Part of a small language model's weights: MLP 704 SwiGLU, 202M tokens.
MLP neurons of a small language model. Each row is named by its layer, matrix (gate and up: input weights) and neuron, and shows model dimensions 48-175. Each number is 500 + 25 x the weight over its row's rms, rounded and kept within 0 to 999. Numbers have three digits each. A neuron's up and down rows have the sign that makes its largest values positive.
Before each neuron's rows, "fires in" lists the words (lower case) most often at its 100 highest values on Wikipedia text that the model never trained on.

fires in: "they", "dorin", "householder", "fort"
L2.gate675:482515477512515465529501488512461515511479479478484506514478486468494538512457502476500510516500517473479501487501557461494472501517527495460483507494476479480571473519491491488518489486494484489490453529531497469498464540534520490457489508454524552480477474538479518480524491499541468472525485490466488563502522486496498510504483555491499496507509482550511484522465491517475550469467
L2.up675:475471531483523495488513488472500504529530507476516508483492490518460493552497467545482517493528517505509509456531514482563499482518491493492489484510477502504524517504503508506464463464524485471475496466493515515562525482510508511521518495515510519520462510497456504496476506498527484520510480511497471490507491558480526541501555554532497500539464492525538526542444496530452489448487

fires in: "of", "date", "home", "performance"
L2.gate565:507534470517454524489488450526533509501537505544540460482464516474454491515518502481499491492503479561468503515480499485434487513483495468498484506495530502490499527524452525498515475505516495502533461517451495500490519479538509470491529543484499500433522487520496529441481495501464563439487466497525503520490463497470545467492494532551545486499498484496512490513519543499513543514500
L2.up565:497471446497491471459532475515516474454489461495487501501526478489541536501535524465524535493497488507491463532530559467473532493493464488491464533488468511520481463518486506505541505510500511481497456497489488529497500524478489498444486497465530524543555469504483529524495531518499457502453510518491484491530453517490490481499458508504471513522477486527522503490528480492502501543506

fires in: "not", "unable", "notes", "note"
L2.gate35:489484516538498430520529486502514528476486483506524559484474505509504508530454527497490428502472525509467494495517494524515458471520514495540490532540502482515502529536493486493515483496511525515496495500474510490530502547519491478529490502492455515501513508478490491494495515521516505535554467495522470522505480526511480488506484506467508508459512475521476508523497516479513538533506
L2.up35:505500515522506522493497483519523484492525555502445517518467494482450501491471466515508507484463524461509497516519483474509512460485530465507565440479514518511500524520521468470479542519471480521479483505490496501456474480529480487522514475496492487468490527455489523474481481507487535500525510526479502511563533462554475460510520537477535494522506530500482502504508503487520523497505

fires in: "than", "located", "died", "faculty", "part", "within"
L2.gate480:506453502574514475533466524487488538532544507476489537503472508510518481489520476477454519532477534527500507484533520497534504453533534496488542500478522502503532490486499532481492526487515497534530528534510517478460505582521504528502502515486490483500541515432467485459517501510517504481473494517511502528509473480511553526515507457502501522513467521477469488500522498498460515466513
L2.up480:476523498506528509522527504477501476512505480486467522502515498521507516498531460483499520494462552536480436498499515495523504519533514453517503470473545463517521499501502462519499475491499522481522484525474499505482461504496502476535444488529439544459494487520486506495528515522540520447520514492528491532482549528479488512493496511494516549498493504502539490491535536503523498481512

fires in: "at", "do", "website"
L6.gate570:481505475449518515489457518485536512503498501552504469468519511483463475517481522516533542485438531512488501506492513482480516472501502422551516496536503518503545473525463548517485459431530557440553471501505519490530485494517459521502456501507508513476545530474464498537491483545488533504499520508466474485471518517502508496490486502528510489486487472491462473546518505495443537481531
L6.up570:505523527479486498480472469478542478509520438470496492502522521517493484539508499525464545529523514538484506489537510477517511504480522490496545542487495469464481497494520538509474488473560528508530526537519475506518499512523473513496451492529507497473507550494484500490503492488491529466517515552484491501499498460477463480507474513497506498489507524511467495519475496527474515514533

fires in: "not", "begin", "note"
L2.gate518:511504471526498444468540469544538499525500504472496511495463512469479479477439498495530508467466477496473525498479547450499511503488506465479530465540534475534522487476498514495503477504563496487523524500521501490463512457566522465521473523493517517501507524519496514496518519518488509481510546495486431483478523460483541514524513501539525548479550500474506474451512477502494510502515
L2.up518:486436514513455494502494481504511488515500513471466524506488532509499469514516501478535528494512514488521497542516506463470529483514504514506494485552475489539488461510485472441477504502509511484489495477504489494524527484492516496515487494487528479527536538513506483520526479488490502509482514538488533520464498471506594543538488529492508465516506492532528509446560476533520502524514

fires in: "when", "there", "before", "featured", "favela"
L2.gate58:480497545494473493458511464501478495506424520520508478523517523454453530499511516491485485465523459480502524480462518486517513472495561531501494516515525477519526475472498540495493492546503481535480481479497501484475515479523470485522493509550516503501492475485481431505491516486528516494505511540493499528436448526486505546515479486485457512495511520505538470489504482541538494546465
L2.up58:526507508502520493462506477449475448500492528541482472511474522531476542478510504520498532474489483505477528485464521505486483483519503472442529478462499480534479508512492571481471535498505485493498493475503520506518478515512511488507494476505511528492486537491492498503525430500468501495511511469481519512514525499549498472490525450520500554465494476487491492450474489462523519504459

fires in: "such", "same", "so", "different"
L2.gate420:545509543492522475507458477483503510534510498495492498537523506505505479502527526497501514471477524494500486487564509480487511483491548501485592524517462515490532484477500502512539454570527482472480534475516525503520530497521513558509503517498490491513530532498452483529455536450522506493477446485472479503487482503501484560538520497510529473466467561525495462513501461503510539487514
L2.up420:478470529519496516441464511473507503487460505505501524527555463543460526525501481481444459518464538489488483475509504522506492541552527502497490521462444473513449520482524485550473533504525523485525498467546497485476488496480498502531482523458437490515445485472551496514499487476450481523504515529538527504520519463516475537467483488479512517502460518527485491501493512493516478564489

fires in: "to", "between", "casino", "duel"
L2.gate615:500475539437494528458504493528494542493455513483474512505522512474490495505529517477532511491479479523501524512486534525567523509475539463526462467485483523508521529513498523515536494480498471514462527492465485551499527500513470531532481507509491506511443482518539480486474456499515519469449515526499469514495487509542499518460479529511493509517487470494496511485509477532548473548497
L2.up615:501508514481496463515473545506483514480482528461481509497511516485549513483472477475537494470507481471536473515517486519506491482511480471531490493497507477473499534518518476469464499516536478518470444487488482499502481487513513489477487524424555514549486513503485501480512536535488488516528476509493545486515457483516470484487485528513485466518548519542504496487556525521493525506519